Weights of a small transformer language model: biases.
MLP neurons of a small language model. Each row is named by its layer, matrix (up: input weights; down: output weights) and neuron, and shows model dimensions 0-127. Each number is 128 + 24 x the weight over its row's rms, rounded and kept within 0 to 255. Numbers have three digits each.
A block is one neuron, or neurons of one layer that tend to fire together. After each block is what it responds to, as a language model described it from the Wikipedia text at the highest values.

L11.up104:117182163142082142093113126100120109130108093156164114137140152117092096126139169108110131103096143137129159105102120153153111156080164116127115099135122088151140124113127115146174110111155137095118114176135143114137143117177090115134116131173135136135132149113078137099101122133124144048170101172121118144145117147121154141113104077097102163122143157154133129132108117135123157127121
L11.down104:168113143110177120124155118137104132153118139093131123131103141087155093148106110166138163128154087139165137090133141120108150156113113077166145168088122121139095130105161152127147117101138183133104163097116128144058115113095161131114120121127175117136144155107143135134091128118120119155096152135140156063144145125123163098141105128169125088168128137107112109139151113130093169147101
L11.up111:112129121145147112083136120094134107101127132156144143125115133135134178123140140117105145116117187150135172159130077162135143135137111086135169157123106168112137115091115134093189126147088140084145114160094152127106121133136136135129117118187110125153145132127091148089141124102142121134126146125113153204120153112120120157127126120140121100132097113152048110139135125119118095095135
L11.down111:121136125099166108123120128111121136115068136111132139119096115136124103145133123119123122085129150133144117124143140148112161145083125109128104083120154136136111124121152116133137146136112136136101163150128133099153091099148103111155155113132053123177154035143107152071167160111112102142132137139165148136109131097135112160138149141150151170131176075171141162107091104111147116116166
L11.up403:094166105095100158133154127141154122119105123161149147101124145148130126160149118178135149130145109140103140089094133152186143122141133141127133117071134158152145135110130078108171135095102144173130083170105136096091068129130116112098121127158108105089139153130107088137168105126149096143100137127174087119145128081112102161139159108106106154085149119102115177125129136136104101161164
L11.down403:097127146093151152153084129158128135162116133138129159162128138132143162083104121114133140156111079124101159165084115118139100138113138143168127106144119123113134136132138101114122103150123194111132146136117102126124104141127132168134151100119113095127138105097075126126132128098145126081178135125114145137179106152131148099126148161100120070118109154177087110146144201119113151130176
L11.up808:117162127127076160146126097115105102103119079112116154136139116100098165130143123129135130082112180161136154136119127116149115150081162152112106094112145122101163137105122127131167163093121140101152086160105131102143127104121099075107142132137104106126143117129127092102167119147132134112139076116128130159146158121121141147135166129154130135145163092192129098142127098119183084112181
L11.down808:133114147111161104127108090104070127168104100099110137137132117127109108126174095113158117106178120146149071154140085111141077136161134141096147147116107148139111122114126157119144146127141184077140157105147108115099092133143121128173142151121129129117137134129107154130112120108120106126110187136165110151161128135146195153099119147124155119104115125149126128099130110146134144105099
Description: Opening fragments of split words. First sub-word piece of a word split into several tokens, mostly verbs and numbers, such as kn(ow), re(ach), 1(00m).

L11.up85:155100137063149115136165108151157139124120136128106121133136118105116080102129128131077146112096168172095145152151157173145094161109116105163121090112086096121143142100114147124117113091128143118176127102108137151141098148148121153113151179144141110113140125155073138104094125171131110111124159156092150120128117136106154088134115135132131122127116097118061120124136159158125124112124
L11.down85:095149119126165098109112149171158156111134138130106164139101140147125117087114127156101159125143115142092100121097127153124115129123115142113154159159141152128124129148123122187135112127184156113112135151119089111198103085066184117150113119134153134122121103122090128137156173126101154135111104141120088145145135121118099126111154134148116172155098126141155150131167159121153116137127
L11.up165:172129136116117142154135082150140126106130102153120122120127132120092112107120125114121139128131140157136149128118159137122073116118135135126113075102121134141172133106100102117155115125123150130105143182139114113161120127143131105153086172152123163126153126179101122117133092181145096097097139132130134127141151113113131096121089101089111140115098161133107101135147140120118094116154
L11.down165:137126162133094109144153136135175143086131126119109137127137124129147136130132119134084077155096119093100153128143161168107128120119126137118095126051129134143159133199091061187162140099141180143134120163138103082095120138171154096130166178142156157117134131145117093138124090091106149099153066118142124156141134140103112094106157094101107109147101139123128110112114140126070187162113
L11.up605:153131131052130156147156117121086157113141122128150101146150105117144120121156138117105114119118140173137160135101123108119102149079067163150142113092115137145117119106140091111122084100105150151142126152166144118166061110126129137132115130135098111135166116147154158077080092151115089117115130099115124099087141116100095114116106119132115163144130120136098132078147140143152131169167
L11.down605:101140128171131106103145178082162111101165140116151124068160144133118174143117124120143126144114124132131110111132111144135116145138135111112120130150123151137151141113104122148119114070146140149132130132169131130080138154120104117111135125119121163095103100113129112127144160118090101172072125137143130109121135144098120136140165148121107102109130120107112170120094165137141153097120
L11.up624:130174098104115082132156141135116107089152095121117089130112158091092109116097142090108163125109151146104155156134142102100145127112161121172142128122122147151152153124131133133158116123125148095115141128131105120150118100159156089116114141115118166145102133141117121154127152146136123144100116165104125145137149141167133119160152089159122165141159157113114144079097112139109138130158
L11.down624:117150122127128146103080109153103137116127084117127134099112146192138149172133084137165112145099135117154139085138138124127115158125113131130141152120133110135112158126124142121128178116109204118110139141108117186139132131131117111100150126118104120134109137102139114114115130124129146149149104140138113122151114084104116128139120136120154098160109125152148155116108146095122142100110
Description: Word-start fragments. Opening pieces of words split into several tokens, mostly de in degree or debut in education or sports-career bios; also ev(idence), l(imits), Un(iverse), digits within numbers.

L3.up380:141144097125132138094126085140142098109136109140155110175143182165153121120106126095114098092129115158139154132138157117152131110128122093123146142116123153118176174136104131143103182136113143093159129184135163154157068154132087120107128155125128153107120133131140148109099099160165108101139123163106131132096143143167090120141137137116114120147110147179087109137152116129149101139134
L3.down380:168159142094109100106133144170141156122102128139122140089137131141134092071118105124142117088113115132128127148138135155136150125127094096132107128163120123149138124102151123147086145075149175154128119122115136130171090126075159080160132123159091132160148113117136143087098134155126108161117180120123131119115167132109093137138145119105161148184109144128115122124120138193117124169100
Description: Mid-word fragments after capitals. Word-piece fragments early in a word, often right after a capital initial in names (L-y-le, L-y-on, El-is-abetta) or prefixes like un-, cl-.

L2.up31:086138109112130065060120145097147099139136078145124122122125100135092154189145170127128175155134103116068168132081087096166068146106135144140139124144122161112166191116125130106098108137117133099094109120121126134140118137144113181150095109125138121097096098130090110157154130142143127075119139108159137125134084084095105112145144167123134129135163117154105136156152132157147144054125
L2.down31:125145097151114152105081129094151171106140146127139148119088147077133142093139111101158135118083160151132070165123113092129135117128124138164152137138165113115182124155118171128120170159120107128168124129111127142110107166128180125098115141102145117106114103139157187122127178111096107137120148075151112136088151120068121136124094153169104158122148154127120110113111093139158122096139
L2.up177:135129118152141135143136119125124121112141093134151095108144110128090173110148106127086090083152104177126131107091106092177126157164114160153104136108134163118147168098152140098126124115159150121133142146162137116132116099148105125120126136122101108132149170131132119113119167125160080113113166099133164148115106084145105101115148124090052148126128106132146115133146163165131173143141
L2.down177:161135119104123117160156127113122147126151150110127130149115162125112129103123145128149145124086119120197089120147112137125092122109125175082145147110095118157147112170146127112160100136134085142143184160138151127134170105101110150185153086167138061119078109113103129131106135095121098157157154145148118090133118126148099126165139186140125109139147135081184091147121129163121114120075
L2.up304:133118105131128116141125126119153107074123132122130141159147163143128122158138118107104126082109116123126137150139153127118130152156108131123179131135131155154122116133114098115104119121102140094143133173129176091118128159075115158110137103129137090165110082155150165133151119170136104119091120165151125165075139111130095124112161104119139095166190086185079098134123155096155121142117
L2.down304:073154142157072160142091131125137146146168132131143153138163096096145131129103117109121137129129122105098103110139100133124113118131118161117092169138120137085113105101172123155101095156087069143141114116205123148128111109121102105103139138096113120128079115153120124173106162153167166113133110102125122118117188152121112107114135133140135134148093152092117118132155118126137137138147
L2.up376:117121096150126122122156100063136137108134122135129144159111096134130134145172123118131090126147151098089150100150150094111117139090101148130167121124109164169162195172153158135104100137110133099101130111126145121151136178132157136104104123081119102146144080141133165129148116128143132152119101072165119143125114092142113128104163126121104130103158131141094135130130140126144142108166
L2.down376:113141121094131109132102115137177132117136119133116172109115095145135160110103132114144132152087122125134163094114188091118116152139144121160142155095145115142128117125148131125109127124106026124098153123133132124129136118158146149086149161121120142129095097172129128144139159122121125149149138092112111111102110128136145140155155151137127169167088118115116135120104139130086117175114
Description: Determiners and word-piece fragments. Mostly " the" and possessive 's right before a noun (Out the Lights, paper's, war's), plus mid-word pieces like heav-y, Nav-y, flam-eth-rowers.

L11.up100:106158110146094146104137101099157094170109081092132116152177116150083207114131110135083132127181112136104120104115105102141126110107104118154135142128146152137177164137139086114142176131128134139117134155076159121121129156127150130077093140168126139148158161134099145142129132132151107143153148173143110160109087104137129098120144144130089137079102148112111158124175124139125103108143
L11.down100:074150143139136118117114136134161165114157145127140150098086090117142085086117110119100138099140109111132152135126164146127108152096143140154121133149127142122166158141125151146146097144107146149108145113130143171113083106136114144169108125174164165141146172133087107105141151141119155135125142103078129102137133133143087122108149156118168116129143085144117094130111167130126110132164
L11.up127:133144102109137121150147092103157122155128119154116107139123176150103129124128092121114159137092135115075150130132152125114133123117106110156130101140160161135167191147147163144137128127059143103092157122114129137107107144096094121107131145117109144145144110092105136154144129160124111130140120152084134142129129118088099127146143122085127141127163131137138142107162175084137118142091
L11.down127:116113147177141187086121142133110142112164124132148110146070129101132125153095118132115137114125138115119139109104127121135090128138110099115135141164114113140142113168125137129153126134122179115104099116129131070156179140162123148146111130154149181158122130115103134124153122092146125127146143123173180160150099139172107144143116131155103125162079092185130118142127124142106143074124
L11.up302:092154121107116158101136110133179114185134137158143095137092157150136148122129132119080172133142124103105177095112173150123091149094092141132149127109115169117123159134100130174159145140119138108116110139093090151127148141100117167128119155140096147106129171082145173108133122142136137093150138129158158137141112080128149090166127124089119138136118114108100114121132093144103079109117
L11.down302:133134148112110146128126135141137122098131062121113166130155119131144121128105164093152134167100171126192142159120132124119161128184105112128161089131140112103099185116167171115108112156154119172112109146107118116168119109151138111167119133116115085133163110131083114139137157170152101134108151094109108111170120124127134142146132155125119120126136109159084134126120139155105137155127
L11.up504:124135125154115138126122130154160086179119126156106138119112140081108161098139162101100145124134159147100144078125162127133119135124075114160138118131107126133162123126130170141161096158125133102128084105087111126162101165139149118155119144120102112150139161156167157125124094117137131141107117168134149151157187089087112097123099105066129131109107182108104110118126147138138095112103
L11.down504:148145134143119142144120121098121119096136074114134157118149115159121134179098150118136106116127100120148110100095095157155130169166183118141095152118135113173088102183130091119107145126146095166093101119173153141166179096120109125096165119171121110135092080127153107093102172139122140129120129153118073139122145131155143139142132138142127136144121134083115178129107131121148107115115
Description: Time and place phrase words. Mostly "the" after sentence-opening or scene-setting prepositions (In the subway, At the church, during the), plus day digits after months (May 25) and "to/until" before years.

L11.up30:118162134169100132125139092173082126116171099108116143144163130106123145102135154140100105151131119150127150127131122105127118135125153149141125163155099127140111150092126094143118102105095135129146121105110095117113123106121126155085115123137110121157111127154130144174175162130173139091134145144106138118114099105119120110141090108156153143095123132119129161123139130124188088123128
L11.down30:192103126116148101147130122137132098139166128127115143171139139145107141121115150166095108135109133130140118178135099146105142097094103145135176127129132097126193144165119142106119130115155171116138112140066155082139179132107139109152107145115098121120149152110157083109090121147096109156115111137120131112161115118152149167128119118169118144126134153158148087146107152148108153136105
L11.up362:120131169146124103124165109133135100116143104105114082107116118135147088107088142140120144108123173148125096134203142130147125130105146113120129114126121104117130122086121096147154093130072143124154075139098125116110075163141096137113141118126136159116176132165127141137171136150146172125091145113162131141160113142154157113142133126171140142129095125142120110147147110162160082077167
L11.down362:088116140112129097147151116097170115158120178116151122141108124151157166096104134121154111149105173118124095110088144111126153089137103145131119189126128150163129094123124143135163135147158156100144122119098128152120084075117170137154062164099103116096156136139080105127121121122073095100107164100090162133104100150147115137099124181104080119114144133142125115125137138116156143142111
L11.up586:115143113128123097157164112149098115136143123111114162167125148169138084086146116125139095151166171131128110125096129151121086146151154140157131131158087115108127141134106079127121089138101137143144072128080122124103083111138120155140141108166127120139154103141124167154118129120097122127124149106118121140095122122122105134180123116170144176125139117163104145132132122116135120142159
L11.down586:154106113123125114132105099140123081142143164155149139118144122096125124134118108111108103134123126072117169086091135145139118120127127071137117155116128108148122138114156150158182153117120125103162150152106145122170135150129086101162098130118130112136140143096118104152178158172136092129117127165112127088138123102118130140064118151105129133150128129130134123193134139126165095136091
L11.up787:083112087147109102113155123122113141121136145098112121116128135128119110163159104109123150174139140201105139129098144155110142185141131120112159136139078122140109094119086110187133073124106136116118106131132145117075103120149123142147133119136111124152106135135124141180119127131100146119184118159151139091106130110104128142194120070106099151080172154124148168137110124109133105160134
L11.down787:131106137151108123148159143116122099123110138154143130182161151102127124127107136117144105111123122144107129106172168116098132128113138125123141089100133138121142106144127114154154190127150131093155104120137082137116151131126110117141112145103158191107142193093139134155149100150149144069112125088180148120111097152132146142090170130125152100146146097119130098121154083111103131132136
Description: Predictable formulaic continuations. Word pieces or words that finish stock Wikipedia phrases, such as "one of", "star|red", "b|orn", "US T|op", and "===" chart section headings.

L2.up690:132158134124122094115160156116075101100119097119128091162110144122136142139160143113129107116117139135088147127163154136121119137198135084138134137125108124105155120135162095107101143180140137124169094120148125127132118148112120106107143121115106097143163137110149143128153132145114154154070130114148147146119148125121109128152131164104157167114147087142098110121116107113114179124158
L2.down690:144133101118119127146174170101081120108109144145173139166147134094128161091067118114139085135130096116150142157120147137126154128148099102099151125153149085093108109124116146163099154146136099127169102190092125131106133167128128109128134134102103087114121144108082164101114117127122140144092106116126149132173099130134145158146136147140145144130149108154132117101112135136149124159110
L2.up748:136186178151085122116144072160137116097078078115165158150125097125142151127113114167133089139114138162085111101134118188127104155149156063133138115122093149129180116112121141122117128137160136133117101133135126128109114122115148108151135099182154090127161102155102137135128123114155129127119169138125152140149138110106138153112118156138148139073152147150095168119116100128128172089141
L2.down748:115122077130194141164112148162077169119092117147128156109117115129149126122127109095098152128099119142084155131128133075149135133128170140083110175164118172128130121076125139153134134160127058106152117132124087142113147114121123122120120157093113127191146124115146118155160126123163143125156134087165148140123167140155119095117121095170127122106104098133159133110134133078143108158133
L2.up778:157154116104133094125144088153109101125087129097166097154120156147124149129112101123130078120103152096127117115134115140135176148079134096144156108139127099135188167148189152127121092154149144108158079190138074108080112128157103156150118107141121087129157119118063200102091103105151106128111105117152125092152125104153160147111130140105126108118121093139129130113095106110093138110156
L2.down778:162126106087148140141108140154152147151128153155110134119089150125090149115147075128093101136143124114098144138142114140185119121149115138123094093128102113095123174098125129108104126129104141099090099127142120139162154118097096146139097149168129113111123148148129102153121098142141125166131144184113123166140108096119149120103105122150161147101129114152131097104143139116138097139126
L2.up855:093171117135124083117118152161151102129117069172132094154152114154148177105131123131138123115150135117070137112110161141183083123178098093131134125119086109156200103133123115119117122133149132133118125130144110130113113128140165136122100129138125105155163135166127171126145126162140090113138135131127108138104131118108110131119119103123147110093144125121090136102117083135143146085144
L2.down855:122084131123123163159129128147093167132164120147115163125107124123086137114141102095143082160097112090132139152087163157099124167153128143070103133110113133143148143141110134134109141113142056096166092105149159111157158144129091156133140137115136138132066129121106111115155157127145111108117111106102097155111150146152064124124138103147172131153139116136154142125141129125097123145100
Description: Word-ending suffix pieces. Final subword pieces that complete a word begun by earlier tokens, especially -ian, -ish, -ly, -al, as in Australian, Irish, daily, Royal.

L2.up375:122148107144150146112162111096091124100160116152138143165134121139117166135109134113119134110169124167139174098101171114170142124055126113120169113092100221106164188142110118130127104133138145133161079159147116114108126127136083129098108123078123124155129126115098130096125057123152094084106150141144132166117125096148081092148156148140098136110121097137123121129120146080104138102126
L2.down375:155123109145162172096191133158151126131120109151121153097134135141121133136107127104115170114122116112142135095117114128142080131134150084128064194108123124099113131143080116151098162119120127142156106123164142130126106123176140105094100126081140165116112106110152072093105130103110138130117148097102077146119128161132114083120144156119132136138165164122120155150127117151110120149146
L2.up490:127136171148134154087137112164145119140134133139136115156107138120116160178085125133100139163144111149132102128105144124131140144104110097146155102132113157109134193150111150105136111147093139100112124132146173146095111146084115132132081079118133136134149070129117117112112106114186098137141164155108202131149112094144101123106111134175112119134159163177104152099140124114134131115148
L2.down490:163111144112132126156161104126127125125171157156142177133088080075138157112144170125119125167124155117077118124136160149129097114175107124144172134151161132119151123127109072131141116137096085120141139149142096121179085160140127141123123127117108141145122088128130132125119121107168131158093117103114118133137121131080175156093126123141128110146121096091117080102136134113123108156101
L2.up528:118136103111058144130148127118129136097135085118117143167120113097144144130132124098075129125168124132117095127115128118137114182135145122134111126141116136152143162131118133157114101118103135121141120179124134136120117139105100154129145117182148146113135117159113191151173122159140156114138129144109156108113127126126134178100119122146151134076134119162094077091111098133132119160149
L2.down528:144102129159134143144120109104118139100182174146121162130108143095127174104153097116159125137141161113074162111106144150130149105160115092079149183115175102121108152132101122118124125122142055108138109125140116176150074125154110154124126091138144112161100124122120093120097141152142154108141151101107106145108143145140121150129123181093104147103108118124131147142137124134162144121134
L2.up596:159142129120073120105119128130118096099110156167115163132116101123098152140128098131079092154156130172135169115120113171174111114114111126122130124083099135123149167156119130151139129144158146105114157159159165164130123134090122152106109137177139144109138098160133134106152120106137124104128136122152154133143119128129163099154136131182134142112111132155105131121135155106167134096174
L2.down596:169140161117163117145100129148131169164156137141127161123144093151171156072162132107139119163103122153158152167110160112120120109159155115155132150087130117087109134129126116142107089088074040152117176124142156140157121137109142114172139123124118128110139117112115100112185110110111168124140147121116125125092137136126164120160115141126102107092120131119114102145088113123125120123149
Description: Conjunction "and" after nouns. The word "and" (or "&") joining two nouns or names, as in Prince Christian and, K2 and, Nuts & Bolts.

L3.up661:101138171147096125108134107132115131121097122127146111157130131144110141107146205154091114162130140172125128082149127151106124116177159089125164118179160130150168125104101115139121151127184148129113098161142153124089114094138116144115116131145169080144168172156114142117162137132127113093163134146111105132119121126125176127131126139122164124063149141127092107081128105123114108121152
L3.down661:114113125104077109135124193149089160160096135163132139085084126128078133093113135102145142139106145152131165108109122132138154092144092155135150106139164129140125132128122125173114105093165116139139117150080075153140116145102118152148137130151152073134171151117111128137126114125102145141102152115126133096136089147174127102122131187138114128127131132141114101125182133135136110100135
Description: Partitive of and over. Mostly "of" after quantifiers (some of, many of, both of) and "over" meaning more than or instead of (65 or over, well over); also assorted mid-word fragments in names.

L11.up198:090132131085116138079119133099146125131143101127111092117116097147129127138127141137093093116123146121109142129140138127110074141119144145144123103164129166114157135139134081139130128131102149133179120133145118106171112124113079126126112127089155204131114184160084128107111081130153145099177146082138134132122093151124125133117104149127120183142110165137111123079154138150118105147163
L11.down198:122182143112086165140186154095124157057163159090131135160100116143107152120126142087167100137119090153118142142130155105087134132086105139128142172125187110115100120148119121136075150141156128069087120103112126110136124172143105111153107123127121129169155132095135136153126116133119123130105132149125108148091134135137114126099166131150153096139132088083112128082133111080115185096130
L11.up486:113101137144142167067142136074119155094136120077118132123116134134107160185121148134114118092128134129117108151139106092133150144085133151117169154152117131111115176105139124119105095163106152155152134140138148135102091135140157136102096137109109158134157139127114146155155094119102109174138189130139168176127115109153090118160144130148168143133087134151115125109132127125158085095128
L11.down486:146119131117184141137129139138111148111131110114155168164119127125112124123171114128106105140123120103144166125119135136125164150143091093168110156132116144139094184139120119118093114155156191129137119086112133122139110125097136087135150179163085095123132139162146109063132166170107117109172129135131123118098079111136131131141139120101129103152114103126157142114132155131109130144165
L11.up534:127097133122111071093120142114129123117133144149108178195142145128101161151135140128105138113152162152115151135129153154165115130090142116145114116160152150129143117153121123135133134122117133131135095218119177136127076134145121124146118128106121116149188131163101141088110141107131144115094142134107122140129106122121145137164148132143131111137109121160053129130117140146142082114126
L11.down534:080133122159145141138135112156107120157156151147111092107146120090146185114139140155144166091139079101122148091122139104077154128157114130126144137102154163094118162134129100136134094109126155118126154143149160102080156154130115118065144128111109162106154133137191118143134147137126140134124139146119115162114130080092070084104190140136116118114086123115075140151133136136116147094133
L11.up560:143125125126075143129085134119128087064119110143127103124131129099129175096131124100102154131125083142164115152102120108153113156084169105152075140091146116109174092131129113141145133142148140142140134168149159151165139131158140167154142104106110124158159127141170074137171114119182141089143140179163158186134085154103096147110124150143102105106112133083094111112144140136103132102132
L11.down560:109096094123114149130127140141146118135139116127125105147150171112174143097121148146097124150177087127172170140093151141156121133126099106109104127137128140138097107156185132114143131111137172154135120138169153135125114083180111105069138149120101078132105157137124105116152148165135099097088117182123095126115130092144117150132133138161175137106107178132110109161154123121129095111131
Description: Early f-word fragments. Word-initial or mid-word pieces starting a split word, mostly F/f/fl/fav, often in quoted song titles in tables: "F(av)orite", "F(ollow)", "Fl(orida)".

L2.up243:099132095113144138089143135158118101120156109140117136169164102143124174135143122086118106079132136132106138140140157108156126095183122111140089128130111125125147150106135109106128179128104143153143097093147124100107120136121114103128094175145104165145137128085151167114152130163115136097122123152149173172130143150113102137153130124127128109157122134108091095094142151116114199072132
L2.down243:099094140103166127144095129116114113134123136135139168119119131035137169154119145113106132110156110129138128108134152094188088108152129133112053085147140142141161152118153153150131115134124189135132150102061181117118160132117095142131159109140143148141118126145120151133099159113123161120080135120166121129175122112134142130110160097136158120103123129153074138136151144157129092104128
L2.up522:092155114099100124119171138143106116136110141138170098150156087122110182111121141165101090103183153159101152165134091125093097121117135122122160113124120127101197144146141159139139147104119140102149152130100171103135107168104110114116140153143127132136152080126110159118110131159143143116131100106103125131114105138129127131126116071131079118123114133156087143100156098142172090112163
L2.down522:137149074139111136101131118172150166125106119104120129175151115079093118147137088140111105112157102149147129154145148170129106145174072144131121132096169132144112110158094132145132158099086186111131153125120141130110115111141164136132110124149177140141145133103154145129156128142149128164071151155104108168145140107112098140169116094116118087159145137121123088114115164146133103113115
L2.up609:063111134100141155122118114121138112159120110122140114134112111118101131107114146105070106113139158154124146133120163133126134125122106093153130142113131158110135163146134127111162118132088138099145148095102151098146107123121087103081104160142108162110167185135138149119132092117106118100129149119096131104115141143122135126147100135135121139107167160120107124071183171113168117097167
L2.down609:122123121155126167130141117157156133098113096147128154147132149103123138089151107119109151164134139100127135109097127134162124114148132083127105140181138107131079150125119140089072130102094077134131147112094054172156104167136150137124129121159093111162134118188149108144141114095159126142140111069103095123148173153130143174106111129126131125138100147123141113108127129125150130127130
L2.up777:099136124111102173092116138171121136127178128113130120179160103181120116106136155070081081081138177100121132144118149114141107095095123136180182133130138128127116096121138144086121116143127151092181139120097155124145119143132102133120173166134114165113123161112133147106132109089164153141117094096126134188100095136112108092137146095146151103147133148119079110103114107123132105104125
L2.down777:091091085088102115111142109126107133117129106125132120109141108117114138097160118103106139102115122136119130132102162145107081103120109116135124112178153151133101102107103169139100119149182157173157130120151107140164117097145127099170192116131116106104110144099116153121146116081136159142126135084154098148133152140129109157127174129118082155157126142109170122129118125151132128134135
Description: Mid-word fragment after initial consonant. Word-piece tokens that directly follow an initial consonant piece (often f/F or S), especially l, as in F-l-own, F-ly, fl-anks, f-ight, f-ire.

L2.up72:124148144170128150110148099094142146110118094136156108126105156126130135129109096095134130081151143124134124153100149125146161103130124126158139138169101179176107114082138136134127112152136152152154127159152139087094093099112144167068133121092130161156147158132126097116155092153128095135097143136123117183110092097146136112098154129091152099153147131131058160111120120152139136116108
L2.down72:094111133183134108176142102115165119133107101146135148102119145137110095126122116126122151100157097092181125083129122136119150102143103101116132131157129132113156137076108147110113127134119070126103090106149146086172155144115137115132170112107113139093140149156166151139161126075131128120167116105127095147152136147122114129133120162145145170133092073092138158130175182124145099132131
L2.up124:142175171102142078121172116141128074128126120117129139117102140126136149177123146098111155125144134128114177117173112113124106127099114116108140144171138174150134125105127114136137122143098148120148152159139161148119097110073155184135126112183122106091152094162145154160116114153124140103143113141083138166110121137185162123113123135135120102128148085196090124153159121132124117134134
L2.down124:205149132123070140159155129127177110108145158119134159127102128145115127139147134114118120100155159110149151149125133142121098115132154142115118089114114136139144128084128133128107150148155139085105111110175135112126149139138186127164183126115126148147161091145090159129106141150137126154104156104095116128124145115128141091125119142140088147084138116160121116120137172140138098089146
L2.up182:097135139128087137109140081141130116129171115130164125105155145138108122144121123098139159136094112158113142112118132144154151101090145135155142155098114123111150136072134075114110113086088136126140122130095133089151141158129105115123164125136119138082169121134096134148087092137123141160182111115122162152120092129147155154104091144113103105132141154170125132120106126109178138116116
L2.down182:147130121121144109182139097129118154157135172154131152120141086100106118130096112148135115097149139096135095096146090128103154101098138142131128142116118084114135104109124117106095142123129081104105144118156087124183111125135164130111121170135147144098099124130130125131118142095092159143100125042132077101153112117184146139115114153166116117088092114147161136127136135137153091066138
L2.up497:129107123160145129132153082063134107110193141134126165121152109081139104148137083095128073080102133121111103146155141110117133116115103123151123143152120140124167146107106136153084141126112151124169126154094139107111108113138111192115159117127130094101135120147102137109114076114103168109148156142122122163139140088120111113131129104087152112130139165129089124102156125136191151136107
L2.down497:142118120137142109198124137141144134119132108116106165112158101116105108175118137128150136084092126110189128100137113101138130145121144079122106104155105082115148101150110134114094131110122060109107107126129112104146156134123150122136145156131117132087149116110166143144171113069113154138156116098133079148111124110103131151137142105150132131108134121114163114121160126115181103112149
Description: Leading digit after month. The first digit, usually 2, of a number right after a month name in dates, such as the year piece in "March 2023" or the day in "March 29".

L3.up147:114156140115102109111082078082125129091134152132148116104143117100069157141138137129122154136077133138069140115110129139143161130135157130141129133116140142113166153078093094124125101142125151134109167154126127109137121104126125134150162105145125122138212147092088138092148102094114134102122176096119145126109152111111126156080110147118129151121145160120109128120186160110130165057116
L3.down147:108117131150135171152114110122120117113148099118127162091152125103116144141117174151165114126134134150146062119143121148144100164157124135121105121113126117137175130162109158154165125104178098159104163120138124130132147090091111145117116086124078135129101094150192140108153150103135091089132144087131144127100091155147154142138098120120180154129125142128149111075135132095123110131119
Description: Token after a short onset. The second piece of a name split after V (Vl-adimir, V-an, V-ia), and the word right after "on"/"in", such as the or a date.

L3.up143:115108093103140153092144063130150120129131124086125114119119180140096113160115149132094129093146134119134136153195100158147134122113113118171134093121109132090145164108156116131136126123147138157153082163129140090111141154119123141106146086116107137114161141110108111133125100143091124155134131172090147137127136144174143140134116111145092138120135160138103127166140092154137155137153
L3.down143:099171113117170114114118182141101124165121168145106134103157074118174117120122111159159137070128123102127138096114153136107131130110143122123127136132142115118102132101113103162142129110140128113155184128117133158132106121130124125141146091113096137100128122109133161163134143136141165168111157124126080087152147122152137148094059117167088165108093145119143106166144147178105150141148
Description: Mid-word fragments after prefixes. Short word-piece tokens inside a split word, right after an opening fragment or joiner, such as cl-i-ents, pr-im-ary, re-bounds, rail-ro-ad, Hydro-c-arbons.